config.toml
d_model = 160
n_kv_head = 5
vocab_size = 8192
activation = "swiglu"
norm_place = "pre"
positions = "rope"
qk_norm = false
bias = "none"
beta1 = 0.95
grad_clip = 2.0
warmup_steps = 200
batch_tokens = [16384, 32768, 65536]
steps = 6643
MLP neurons of a small language model. Each row is named by its layer, matrix (gate and up: input weights) and neuron, and shows model dimensions 0-63. Each number is 128 + 32 x the weight over its row's rms, rounded and kept within 0 to 255. A neuron's up and down rows have the sign that makes its largest values positive.
After each neuron's rows, "fires after" lists the tokens most often just before its 100 highest values on Wikipedia text that the model never trained on; "fires in" lists the words (lower case) most often at its 100 highest values on Wikipedia text that the model never trained on.

L13.gate153 [173  67  35  78 143 117  77 151 137 120 105 159 130 146  64 165 140 163 135 113 121 119 159 177 187 166 136 112 100 136 144 139 172  90  95 124 188  95  84 151  58 113 112  70 140 109 123 140 134  83 121 126 131 162 145  59 148  56 145 117 184  81 117 165]
L13.up153 [102  86 100 102 164 137  87 117 167 138  99 153 101 134 118 108  76  61 161 148  95 113 107 106 163 135 133 152 119 197 118 174 114 132  94 120 121  68 135 155 154 115 208 191 110 124 168 145 111 148  95 130 160 138 151 118 168  38 141 132 136 173 172 199]
fires after: " as", " was", " served", " is", " became", " promoted"
fires in: "a", "as", "an", "former"

L2.gate62 [190 191 100 157 158 171 124 144 138 139  87  76 164 142  95 132 117  79 102 101 140  95 154 127 132 104  72 156 114 124  82 179 143 137 116 155 104 160  98  73 134  99  78 102 171  89  38 120 114 139 106 110 120 164 118 144 100 135 172 114 140  96 136 122]
L2.up62 [105 154 153 149 152 128 159 155 101 105 134 146 148  98 140 168  66 136 110 139 146 117 150 171 130 115  83 158 138  60  89  98 109  49  75 135 149 125  99 136 109 146 155 137  92 200 116 144 127 144 112  81 105  88 169 106 173 113 130 165 145 178 190 186]
fires after: ".", "\n\n", "\n", ","
fires in: "during", "after", "while", "since", "despite", "when"

L13.gate130 [143 131 155 107  67 101 130 118 150 112  87 130  96 146 168 146 234 165  96 104 181 100 183 107 158 141 113  91 139 106 114  79 122 126 102  91 120 101  58 105 140  39 141 163 110 159 119  89 101 203 129 168 185 138 142 108 119 171 158 123  86 125 122 132]
L13.up130 [156 110 144 117 112  94 127 157 125 127 101 146 163 105  63 162  86 151 160 129 119 129 132 150 140 133 166 101 154 158 139 129 127 123 142 129 144 167 130 133  48 103 135 142 173 119  46 130 149  82 110 109 153 107 190 122  80 100 163 178 131 106 123 134]
fires after: ".", ","
fires in: "it", "she", "he", "which", "that"

L6.gate355 [132 132 122 139 148 122 134 120  86  93 138 110 159 123 178 118 127  77 137  83  99  85 159 145 142 144 137 119 149  51 125 152  65  66  77 153 146 157  99 144 108 147 147 170 149 130 181 184 104 115 108 111 120 101 188  94 118 151 167 114 134  72 147 176]
L6.up355 [115 140 172  72 128 113  85 109 152 105 108 178 101 134 110 173 100 118 126 114  90 150  93 140 125  55 165 141  86 161  95 101 116 154 119 135 129 114  77  38 134 136 140 189 107 110 138 118 132 129 122 140 159 141 116 116 113  87 110  78 120 140 138 150]
fires after: ",", ".", "\n\n", "ed"
fires in: "while", "when", "of", "to"

L2.gate212 [133 126 113  80 139 140  88  77  64  86 105 118  90 118  52 128 124 199 158 157 156 128 145 139 118  89 125 139 105  83 104 164  97 154 122 166 131  93  71 101 155 132  88 166  57 211 114 105 130 106  95 174 195 136 128 205 130  94 118 102  86 103 161 108]
L2.up212 [145  78  63  87 164 129 119 115 122 130 164 179 134 135 156 114 154 157 154  78 165 205 132 122 107 110 139 111 196 106 119 106  94 140 165 102 121 109  50  51 131 174 139 121 130 154 136 142 131  83 103 141  80 105  65 155 111 149  91 107 136 139 118 102]
fires after: "'"
fires in: "s", "record"

L10.gate63 [100 176 112 132 123 136 116 114 114 103 111 114 126 131 145 127  74 125 104  95 167 181 143  89 133 189 118 157 174 120 146  95 132 108 132 144 120 127  66  59 176  97 116 102 100 102 129 108 136 156  92 154 140 113 114 162 111 164 139  69 156  89  72 129]
L10.up63 [130 168 134 154  99  86 132 116 122 116 170 114 178 130  92 111 116 144 152 116 130 179 141 121 161  35  97 173 122 144 148 136 182 109 117 125 112 127 126  74 134  84 164  79 160 139 112 107 131 123 154 134 180  97 130 112 104 112 180 137 130  58 208 160]
fires after: " on", " On", " the", "On", " along"
fires in: "the", "3", "28", "his", "8"

L11.gate310 [134  65  96 127  48 147  94 140 122 106 110  75 152 116 142 173 123 160 150 152  90 177 170 125 141  72 155 116 153 195 153 155  52  94 136 179 156 119  75 118 121 156 100 154 120 139 132 116 130 177  81 140 165 107 130 102 113  95 143 112  84 151 123 152]
L11.up310 [103 124 144 142 125 126  92 112  99  99 136 123  85  87 150 122 142 123 169  58 234 142 123 149 150 124 144 133 181 104 180  64  94 103 122 155 157  90 126 177 125 115 149 141 134 145 102 185 109  50 146 104 116 149 154  99 112 151  91  88 136 130 112  89]
fires after: ",", " was", " but", ".", " and"
fires in: "he", "was", "she", "did", "changed", "returned"

L11.gate49 [138 113 147  95 110 117 112 131 127  82 157 178 151 114 112 127  56 128 127 162 136 123 142 196  87 153 144 109 187 121 111 101 120 214  75 179 127 165 132  68 169 145 156  96  53 177 193 142 151 129 151 134 155 124 107  95 154 146 113 125 130 167 153 144]
L11.up49 [150 127  48 122  98  99 135 142 135 144 119 149  86 103 168 111 152 118 128 144  94 112 143  54 116 139 141 113 101 122 104 106 129 179 155  58  47 146 160 134 135  79 167 193 150 119 159 139 131 144  78 149 125  93 132 137 116  77  94 150  70  79  82 148]
fires after: " as", " was", " became", " is", " were"
fires in: "a", "the"

L5.gate284 [ 19 183  90 151 105 139  92 173 146  92  85 124 157  99 103 156 113 101 101  98 135 125  90 114 186 150 198 129 157  91 155 204  82  89 166 125 143 105 106 174 149  96 186 102  93 104 120 109 131 137  98 142 150 110 137 131  97  98 157 165 103  96  94 145]
L5.up284 [114 177 196 148 111 102 159 111 190 165  84 143  99 113 101 209  98 130  70  72  69 146 104  92 113  97 150 124 144  80 140 145 120  98 142 113 152 103  80 165 113  47 157 100 134  99 132  75  93 132  87 118 156 140 121 137 156 178 160 126 149 125  87 139]
fires after: ".", " sq", " Sw"
fires in: "he", "she", "sqmi"

L2.gate194 [115 175 109 110  83 157 169  99 172  44 143  87 165  80 108 141  88 128 158 157 147 134 146 176 153  70 175 127 177 127 165  86 152  93  63 151 174 165 140  91 141 150 116 183 126 119 194 125 142 135  67  89 149  89 137 134  96 115  66  83 156 104 113 152]
L2.up194 [ 79 212 141 115  94 137 167  84 130 104 150 112 129  91 126 139 119 100 163 147 106  90 145 141 118 102 196 123 194 125 161 133 150 123 127 150 153 151 156 134 166 152 149 127 105  99 185  69 165  81 101 107 155  68 102 120  91 100 110  97 100 117 113 154]
fires after: "'", "’"
fires in: "s"

L11.gate0 [134 124 111 167 145 182 154 177 132 138 113 134  77 152  87 153  76 136 137 120 110  83 136  76 123 176  97 186 108 177 161 178 110  84 161 152 161 186  98 121 160 146 162 171 114 136 122 146 125 163  80 138 127 101  47 148 136  90 139 163 113 127 153 120]
L11.up0 [174 130 157  54 108  60  93 146 103 145 146  91 123 172 105  71 147 124 100 104 157 161 136 107 102 112 114 112 153 153 120 136  67 145  80 151 173  57 128 137 134 125 109 159 122 121 154 150 128 146 170 112  99 132  87 152  82 151 161 105 194 112  82 133]
fires after: "'", " became", " of", " to"
fires in: "s", "the", "its", "their", "as"

L10.gate143 [150 127  76 171  64 124 141 133 120 101 122 155 143  92 131  87 145 124 185 156 171 124 188 168 117 113 171 145 164  83 119 141  95  88 114 174 145 146  72 166 191 102 151 129 182 153 166  89 192 121 128 152 165 137 104 148 120 159 187 141  94 159  92 103]
L10.up143 [119  91 147  98 144 112 130 124 172 107  99 115 152  84 146 172 147 190  85  87 134 167 172 119 135 145 105 116 141 136 113  82 174 172 135  83 145 129 122  93  74 153  75 113 113  92 128 144 137 152 111 135 170 183 172 176 133 145  79  42  92 122 154  89]
fires after: ",", ".", " well", ")"
fires in: "or", "as", "this", "and", "of"

L6.gate143 [130 127 125 142 150  88 126  85 143 148  78  74 130 103 107 104 111 118 129 132 171 162 128  92 139 117 107 127  78 167 168 128 125  88 127 163 137 105 142 157 133 168 159  89 121 153 121  67 146  98  93 150  91 136 147 157 130 115 119 101 166  98 119 110]
L6.up143 [102 116 103 192 134 140 127 115 122  86 115  83 150  88 103  89 128 125 123 174 173 106 115 100 105 100 120 129 159  70 111 120 143 186 110 139 151 100 140 141 134 157 112 124 114  80  89 122 177  96  93 101 149 137 116 123 195 138 145 110 128 182 108 143]
fires after: "'", " was", " served"
fires in: "s", "as", "out", "named", "or"

L2.gate318 [141  80  90 178 100 109 106 152  77 125 118  93 179  85  94 156 156 190 120 165 130 148  91 159 154 102  96 176  70  93 122 134 133  90  97 130 180 138  76 111 145 125 148 122 138 122 106 102  93 125 117 107 154 154 143 121  95 127  97  75 119  67 129 117]
L2.up318 [125 113  39  76 172 189 116 207 123 132 125 134  87 131 150 120 117 110 161  82 105 103 129  88 145 153 156 188 132 188 135 154  99 171 132 145 189 140  72  96 181 154  80 141 128 138 165 145 153  95 104  77 150 135 101 123 163 152 175 123 149 118 133 103]
fires after: "'"
fires in: "s", "their", "his"

L6.gate198 [150 120  95 128  91  61 159 101 138 110 140 143 141 127 163 142 116 141 142 130 133 176 141 143 110 122  89 130 201 113  91 116 115 135  92 103 126  98 129 163 154  98 150 122 159 181 143 111 121 139 146 166  93 112 155 104  91 167 175 104 111  96 151 173]
L6.up198 [ 97 160 117 125 178 156 107 123 101 151 127 149 125 118  90 187 145 144 121 110 128  78 122 194 114 158 140 136 179  95 170 137 119 151 174 124 176 143 137  46  97 147 159 169 111 173 112 189  87 116 155 163 170  79 150 178 120  68  95 167 173 129 144  87]
fires after: ",", " to", " of", " in", " at", " on"
fires in: "which", "where", "that", "other", "whom", "prevent"

L8.gate12 [113 185 138 156 142 111 108 136 111  65 146  89 161 131 140 168 180  68  70 102 107 132  87 143  87 100 146 184 132 104 117 111 117  43 142 116 132  57 123 148 129 150 103 167 170 123  91  72  98  59  95 130 126 138 160 151 141 139 168 127 125 186 113 160]
L8.up12 [ 79 131 104  94 148 122 121 107 135 139  93 138 101 148 163 157  75 187 147  75 161 149 125 152 181 141  97  48 153 129 130 138  89 105  95 143 116 119 129 108  83  46  89  64 100 122 110 135 112 142 187  66  99  88  78 170 117  91  78 129  87 141 142 190]
fires after: " that", " same", ",", " where", " next", " which"
fires in: "he", "year", "they", "also"

L6.gate194 [ 91 215 125 147 121  79 151  89 172 123 140 163  98  90 104 141 171 116 150 191 136 127  96 161  85 137 166 148 163 120 154 147  99 158 108 137 149  62  41 100 199 125  95  71 130 119 148 128 145 152 145  76 137 154 109 115 141 133 162  69 139 163 136  87]
L6.up194 [172 132 131 120 117 139 152 100  98 152 117  67 161  77 135 157 178  95 151 101 127 117 165 114 113  77 121 200  85  74 146 124 175 162 168 127 167 149 150 112 121 152 107 142 134 106 118 162 126 110 161  93 126  86 191 115  58 131 196 211 165  45  92 143]
fires after: ".", "\n\n", "\n"
fires in: "as", "according", "after", "while", "other"

L2.gate144 [120 135  92 160 129 115 182 122 167 115  91 122 124 118 139  94 107 101 139 142 103  72 123 191 149 124 125 114 133 103 102 113 173 113 144 127 136 158 119 116 106 142 146  77  95 157 137 116 130 168  86 112 163 123 123 135 110  99 201 138 154 139 180 149]
L2.up144 [ 98 133  58 150 119  48 149 106 157 163 114 107 105  76 124 141  99 137  78 118 140  68 117 153 159 118 105 134 141 103  88  61 149 120 149 151 130 139 130 139 134 108 129  65 137 174 140 131 127 178  97 148 186  99 106 124 104  94 178 107 178 135 142 139]
fires after: "\n\n", ".", "\n"
fires in: "in", "during", "after", "population", "incumbent"

L2.gate121 [153 105 155  90 159 107 128 116 166 130 165 124 152  74 145 157 123 100 101 143 121  93 178 193 111 113 148 190 177 120  72  79  84  98 117 153 202 113 119 104 158  92 126  64 104 110  94 182 108 218 129 136  93  71 133  78 103 158 163 175 149 145  88 118]
L2.up121 [147 150 171  87 132 109 143 149 120 153 130 182 149  84  83 173 128  92 121 129 112 144 119 100 117 122  64 179  37 108 133 142 104 129 125  91 150 122 144 101 146  88 126  44 128  87  52 154  76 121  81 102 124 102 114 129 105 175 165 159 144 116 128 110]
fires after: ".", ",", "\n\n", "\n"
fires in: "when", "how", "if", "since", "while"

L2.gate439 [117 181  92 135  67 191 149 156  95  98  87 109 132 127 147 176  70 131 127 152 172 153 152 189 172 139  80  93 127 116 123 128 111 170 155 163  84 157 103  93 166 115  71 156 124 112 135 106  85 166 154 135 189  99 117 121  51 116 132  95 153 122 155 245]
L2.up439 [160 120 150 144 132 101  79  98 120 143  99 135 109  93  97 130 149 197 130  75 167 157 108 184 122 112 149 122  90  64 135 162 106 113 129 154 137 154 133 184 119 139 188 117 145 156 104 157 120 160 131 141  95 115 159 175  77 127 140 111  99 204 189 129]
fires after: "\n\n", "\n", " ("
fires in: "in", "on", "born", "only", "gls"

L2.gate134 [ 82 178  76 148 167 147 154 116 147 120  26  96 126  91 123 140 132 135 120 140 100 143 103 182 128 111 133 191 128  87  82 152 163 161 121 180 129 151  95 179 155 159  96 137  54 155  92 138 116  82  97 116 184 162 132 106  95 146 123 124 153 161 132 139]
L2.up134 [129 148 105 161 173 135 131 136 171 121 141 130 177 110 150 164 107 102  90 141 108 116  99 159 106 132 175 118 166 125  86 154 105 134 131 188 135 128 137 149 205 144  87  97 125 133 142 170 137 123  94  98  87 108  86  63 149 159 151 109 128 117 103 163]
fires after: "'", " br", " The", " bel"
fires in: "s", "film"

L2.gate288 [ 84 207 115 117 146  87  93 136  93 140  58 124 146 142 133 139 146 131 127 135 157 137 169 107 110 128 137 154 147 127 136 149 122 117  81 153 177 132 130 141 186  87 149  84  62  88 125 160 143 166 169 133 147 120 119 132 109 155 229 116 109 185  99  79]
L2.up288 [146 125 103 116 129 125 139 107 158 188 115 181 152 107 121 145  95 147 171 195  77 150  97 140  56 148 107  90 167 163 143 155 185 152 215  78 148 102 130 110 155 111 106 115 157  66 167 178 154  99 164  87 170 150 117 136 117 157 184  90 158  83 106 111]
fires after: ".", " in", " for", ",", " of"
fires in: "he", "several", "his", "some", "many"

L8.gate170 [161 142 107 185 123 129 137  82 177 104  74  39 124 120 103  69 120 142  87 187 127 175 130 169 187 100 144 110 167 138  93  85 118 116 150 178 135  85 113 120 128 121 103  87 134  68  57  96 146 106 131 149 134 161 221  87  61 137  96 161  85 119 128 149]
L8.up170 [138 103  77 116 171  88 118 114 154 156 121 169 110 190 155 103 117  87 110 154 154 166 109 159 104 182 146  93 121 119 167 145  90 107  89 118 121 101 175 140 144 125 104 158 200 150  81 121 120 117 129 127 114 181 170 126 155 195 145 134  91 167 154 144]
fires after: " that", ",", ".", " The", "\n\n", " the"
fires in: "he", "they", "she"

L8.gate125 [ 80 154 180 125 148 161 122 121  69 202 139 150 105 113 123 165 151 108 112 122 182 141  91 157 114 152  95  76  92 136 102 143 119 168 127 145  98 179 135 146 107 126 107 119 167 175 183 143  66 135 109 112 129 103 110 127 157 137 133 161 162  97  65  98]
L8.up125 [ 92 180 148 106 108 124 140 128 157 192  87  47 150  40 107 129 109 213 112 100 120 141 126 125 176 125 166  96 148 112 140 137 155 132 103 112 128 100 106  71 134 118  96 141 111 119 157 107 100 127 162 160 145 161 137  73  95 149 157 148 131 130 122  90]
fires after: " of", " the"
fires in: "the"

L13.gate445 [161 102 123 143 156  79 139 117 165 137  81 136 190 154 145 160 149 150  98 137 148 131 150 173 139 129 160 175 133 169 154 111 100 118 154 176  69 137 146 113 134  86  48 121 175 223 127 109 124 136 111 121 136 171 103 179  87 139 109 107  92 212 129 133]
L13.up445 [120 126 123  85 163 162  64 100 208 122 194 105 139 108 149 132 160 199 152 128 167 109  90 154  65  82  80 113 183 104  98  96 119 125 177 101 147 142 197 146  76 110 144 146  90 114 124 150 161 175 139 151 121 140  63 161 125 102 106 116 147 117  69 132]
fires after: ".", " John"
fires in: "a", "m", "s", "e", "j", "c"

L5.gate422 [133 177 132 125 121 118 158 145  70 129 145 141 124 124 126 126  88 101  47 106 101 143 168 126 123 120 129 159  98 111 122 139 170 146 159 140 149 154 147 162  90 149 131 159 129 114 148 134  83 113 180  93 150  75 109  55 186  95 132 170 115 129 147 151]
L5.up422 [104 155  92  87 185 139 106 125  97 137 143 148 118  63 116 121 113 181 168 142 200 142 125 131 143 156 146 155 138  99 109  67  98  93 124 157 137  99  92 110  93 104  49  74 135 166 153  90 125  59 109 135 147 140  95 173 120 111 120  49 166 124 131 153]
fires after: " |", " it", "|", ";"
fires in: "4", "11", "8", "12", "of", "7"

L11.gate169 [ 87 163 131 141 115 142 123 125 116 120 123 127 139 161 158 157 122  87 121 149 127  61 163 133 110 158  88 179 120  81 138 101 128  95  92  87 198 125 130 141 119 158 119 121 104 146 164 203 150 147  93 156 104 118 116 137 113 164 159 106 104 164 105 126]
L11.up169 [130 197 146 140  82 104 165  80 152 121 124 137 133 150  65 136 123 128 126  41  98 107 102 141 148 158  92 138  71  92 173 111 149 146  69 103 192 107  89  91  67  93 110 167 154  84 152  64 139 135 210 152 147 154  84 106  96 147 183 116  83 147 148 118]
fires after: " of", " the", " years", "'"
fires in: "the", "of", "first", "s"

L8.gate342 [180 111 113  80 168  69 121 109 150 130  88 133 108 115 160 153 118 201 110 200 126 156 129 145 124 155 119 104 174 129 123 143 107 127 112 130 196 155 132  99 148  77 184 152 119 171  98 115 179  99 113 188 123 115 169 133 112 130 183  70 175 163 131 157]
L8.up342 [131 133 125 125  60  96 107 141 126  62 119 116 102 102  71 150 123  96 192 107  92 178 164  87 126 203 133 130 134  52 119 122  88 169 127 109 136 119  61  75 144 132 147  71  84 199 220 125 162 112 138 127 143 145 181 152  48 146 113 114 137 152  82 140]
fires after: " as", " at", " As", " during"
fires in: "a", "he", "the"

L8.gate89 [191 168 151 166  97 114 207  81  81 137 118 134 117 108 141 111 194 138 174 167 168 100 155 119 156 116 136 122 170 174 145 155 113  94 121 140 176  88 106 147 119  77 113 152  81 166 116 156 121 163  88 141  86 116 146 113 100 118 155 148  68 113 131 159]
L8.up89 [175 150 106 162  68 125 143 150  65  87 161 162 111 117 143 131 109 110  77 179 150  75 155 135 150 179 113 153 127 145 158 160 108 168 114 129 164 109 138 110 172  75 124 142 129 144 132 190 128 153 102 168  99 142 108 125 135  49 100 140 132  76 115 142]
fires after: ",", "s", " at"
fires in: "who", "that", "which", "its", "the"

L3.gate16 [143  92 144 124 139  94  78 113 113 118 107 106 124 117 150 203 148  86 137 111 126 101  76 138 116 141  89 163 116  75 106 168 152 109 105 136 112  94  90  96 194 113 164  60  57  96  17 141 118 150 130 165  44  97 158  90 115 130 169 149 130 157 165  87]
L3.up16 [140 119 117 100 143  47 127 154 115  89 122  74 127 118 138 193 132  90  81 164 129 131  77 148 135 123  82 200 120 123 101 172 134  93 126 119 177 114  80 106 141 109 104  75 121 122  68  98  81 164 126  85  83  82 129 100  77 145 155 150 164 147 142 126]
fires after: ".", "\n\n", "\n"
fires in: "after", "when", "while", "since", "during"

L3.gate40 [ 95 119  63 111 151 121 118 166 125 123 132  94 147 180 194  91  76 143 127 104 167  77 138  98 172 136 167 145 182 163 100 132  73 103 117 137 110 180  86 103 140 112 126 133  71 167 170 155 145  98 102 165 128  97  96 116 136 122 115  72 145 106  98 130]
L3.up40 [112 107  78 128  59  61 133 125 136  88 118  52 111 167  78 121 132 172 126 148 119 140 134 136 208 110  88 142  52 166 150 111  96  76  91 137 146 144 102 153 137 128  94 175 137 140 159 110 143 137  96 164 128 171  98 141 165 122 152 123 132 104 111  96]
fires after: "'"
fires in: "s"

L11.gate400 [102 161 148  99 106 151 125 106 142 194 140  99 173 138 151 192 115 155  87 123 102 139  99 120  78 171 112  90 127 160  96 126 145 144  61 140 133  94 101 122 145 117 131 126 168 194 144 172 121 186 157 147 171 160 112 108 105 146  98 131 115 175 103  79]
L11.up400 [185 164 147 178 126 122 181 108 138 120 118  79  92 152 129  64 150  93 125 140 164 122 142 201  93 140  98 173 117 147 145 114 131 141  72 151 113 144  85 128 114 144 125 118 148 174  88 131 108  91  73 144 150 118 159  87  90 100 117  65 150 144 166 124]
fires after: " in", " In", " \"", " at", " At", "."
fires in: "the"

L2.gate45 [117  74  70 167 115 147 145 150 123  96 102  88 131 147 107 146 161 120 180 158 163 156 143 199 173 127 156 145 107  83  61 139 127 115 141 157 127 126 108  72 173 109 180  90  88  79  91  98 155 124  89 105 144 199 175 173 156 187 122 140 109 121 151 129]
L2.up45 [220 111 127 154 118 185 157 124  98  55 119 106 107 162 107 136 124 174 135 130 153 116  79 154 150 126 171 107 111  87 109 143 160 142  35 105 131 133 160 149 114 176 112 149  41 129 163 131 182  99 121 140 147 199 144 176 180 125 151 138 102 144 162 108]
fires after: "'", "."
fires in: "s", "after", "espn"

L5.gate229 [ 79 102 142 166 136  73 176 129 128 127  99 125 230 153 104  73  69 138 166 126 134 121 106  97  79 142 191 105 123 179  93 182 139 110 130 128  88 145  57  85 157 126 112 108 153  97 146 131 111 116 118 131 126 120 141 127 131 125 180 106 115 180 111 148]
L5.up229 [141 159 139 175 138  97 135 135 126  58 127 153 112 125 111 127 160 106  62 185 166 109 164  90 124 177  78 122 116 129  88  83 122  44 138 204 159 137  68  86 181 153 101 145 166 141 103 156 137 175 119 122 148 117 141 127  94 143  83 167 115 131 162 145]
fires after: ".", " (", " Fr"
fires in: "the", "born", "friendly"

L10.gate404 [171 135  96 131 143  58 125 138 153  82 109 101 216  68 105 138 111 126 134 146 129  75 132 120 121 141 135 108 130 123 132 166 105 133 106  87 151 141 108 155 131 105 135 123 165  97  98 109 116 157 196  85 121 117 109 115 143 113 155 129 173 109  86 142]
L10.up404 [134 151 160  89 153  64 173 155 132 170  92 119 107 120 111 133 134 122  80 127 152 140 145 163 138 135 145 126 111 150  75 160 114 179  86 148 146 136 158  95 128  71 118  93  89  81 138 106 130 124 145 175  89 132 125  80 114  88 164  69 111 127 102 159]
fires after: " the", "s", " his", "-"
fires in: "first", "only", "chief", "mayor"

L6.gate140 [113 129 145  63 158 103 115 163 108 164 137 137 108  40  80  97 163 122 124 167 154  91 145 105  91 114 164 102 126 128 144 100 118 151 165 111 124 149 117 153 139 112  55 114 117 173  54 151 192 198 106 146 116 135 151  71 142 180 134 145 116 133  80 117]
L6.up140 [ 95 146 105 142 149  90  66 163 145  74  95 115 155 113 128 121 193  92  89 181 128  98 183 176 103 115 130 137 146 103 149 111 120 154 169 214 145 130 107 143  81  75  75 126 128 164 107 130 138 159 139 183 172 115 150  62 146 128 211 142 159 148 100 125]
fires after: ".", "\n\n", " \""
fires in: "a", "two", "one", "an", "this", "some"

L11.gate320 [172 140 118 102 109  92  89 104  87  97  94 162 127 141 135 126 150 121 128 103 131  83 120 131 131 197 134 113 154 156 150 143 129  24 131 160  99 176 122 109 195  92  61 201 200 151 165 153  83 106 146 141 159  93 119  97 152 117 110 124 102 210 145 142]
L11.up320 [119  87  84 162  91 112  55 107 113 148  94 170 182 116 130 138 151 155 148 114 169 154 113 135 119 132 159  82 146 177 173 118 119 122 159 111  78 176 142  95  98 108 151  99 150 141  52  94 115 119 158 183 113  78 112 102 158 107 188 134 149 135 129  39]
fires after: ",", ".", " is", " in", " to", " \""
fires in: "a", "the"

L5.gate100 [122 133  97 126 139  84  85  91 123 144 128 116 136 104 147  72 129 117 113 163 156 111  59 149 127  81 191  95 149 180 165 157 122 137 148 187  88 130 143  90 141 165  82 122 148 134 158 187 127 141 116  92 143 100 178  37 164 134 123 106 130 140 148  89]
L5.up100 [ 75  83 100 139 151 132  98 129 141  68 141  81 152 123 157 135 216 100 127 115 125 137 133 166 145 127 145 189 118 158 155 154  95 184  64 150 151 132 110  95 168 112 138 105 164 200 110 157 135 118 112 142 165 196 180 110 164 139 123  89 160 124  87 127]
fires after: "'", " \"", ".", "\n\n", " ("
fires in: "s", "a", "his", "the"

L13.gate251 [157 150 113 183 141 121 107  90 143 132  85 119 157  95 124 183 126 101 104  91 143 138 157 146  96 164 163 140 149 124 116  71 145 139 150 149 144 139 115 148 127 143 106 191 107 116 136  73 123 120 160 123 165 105 159 135 148  83 149 152 173 137 137 122]
L13.up251 [140 118 131  96 151 138 126 127 136 155  96 150 133 129 111 115 137  62 116 111 151 132 132 153 119 101 124 200 201 128 141 121 112  99  96 116 171  98  61 119 106 136 106 146 105  77 184  68 114 155  95 156 159 123 154 118 189 149 231 146 155  97 100 169]
fires after: ".", "\n\n", ","
fires in: "he"

L6.gate47 [140 105 130 145 130 110 118 145 102  88  69 179 115 128 174 144 106  99 121 119 121 135 111 185 183 111 159 139  88 105 148 117  69 187 101 181 170 100 138 142 166 133 155  60  75 151 116 136 110 125 191 129 163 122 158 126  98 146 121 107  97 122 108  66]
L6.up47 [174  92 135 164 121 138 178 155 145 156  78 104 110  84 130 129 117 110 126 170  92 163 149 127  89 157 109  93 133 107 132 122 142 153 187  98 177 136 110  64 162  87 142 109  84 107 163  99 148  75 104 124 152 212  57 145 152 192 172 110 103 106 162  96]
fires after: ".", " disapp"
fires in: "he", "died", "and", "from"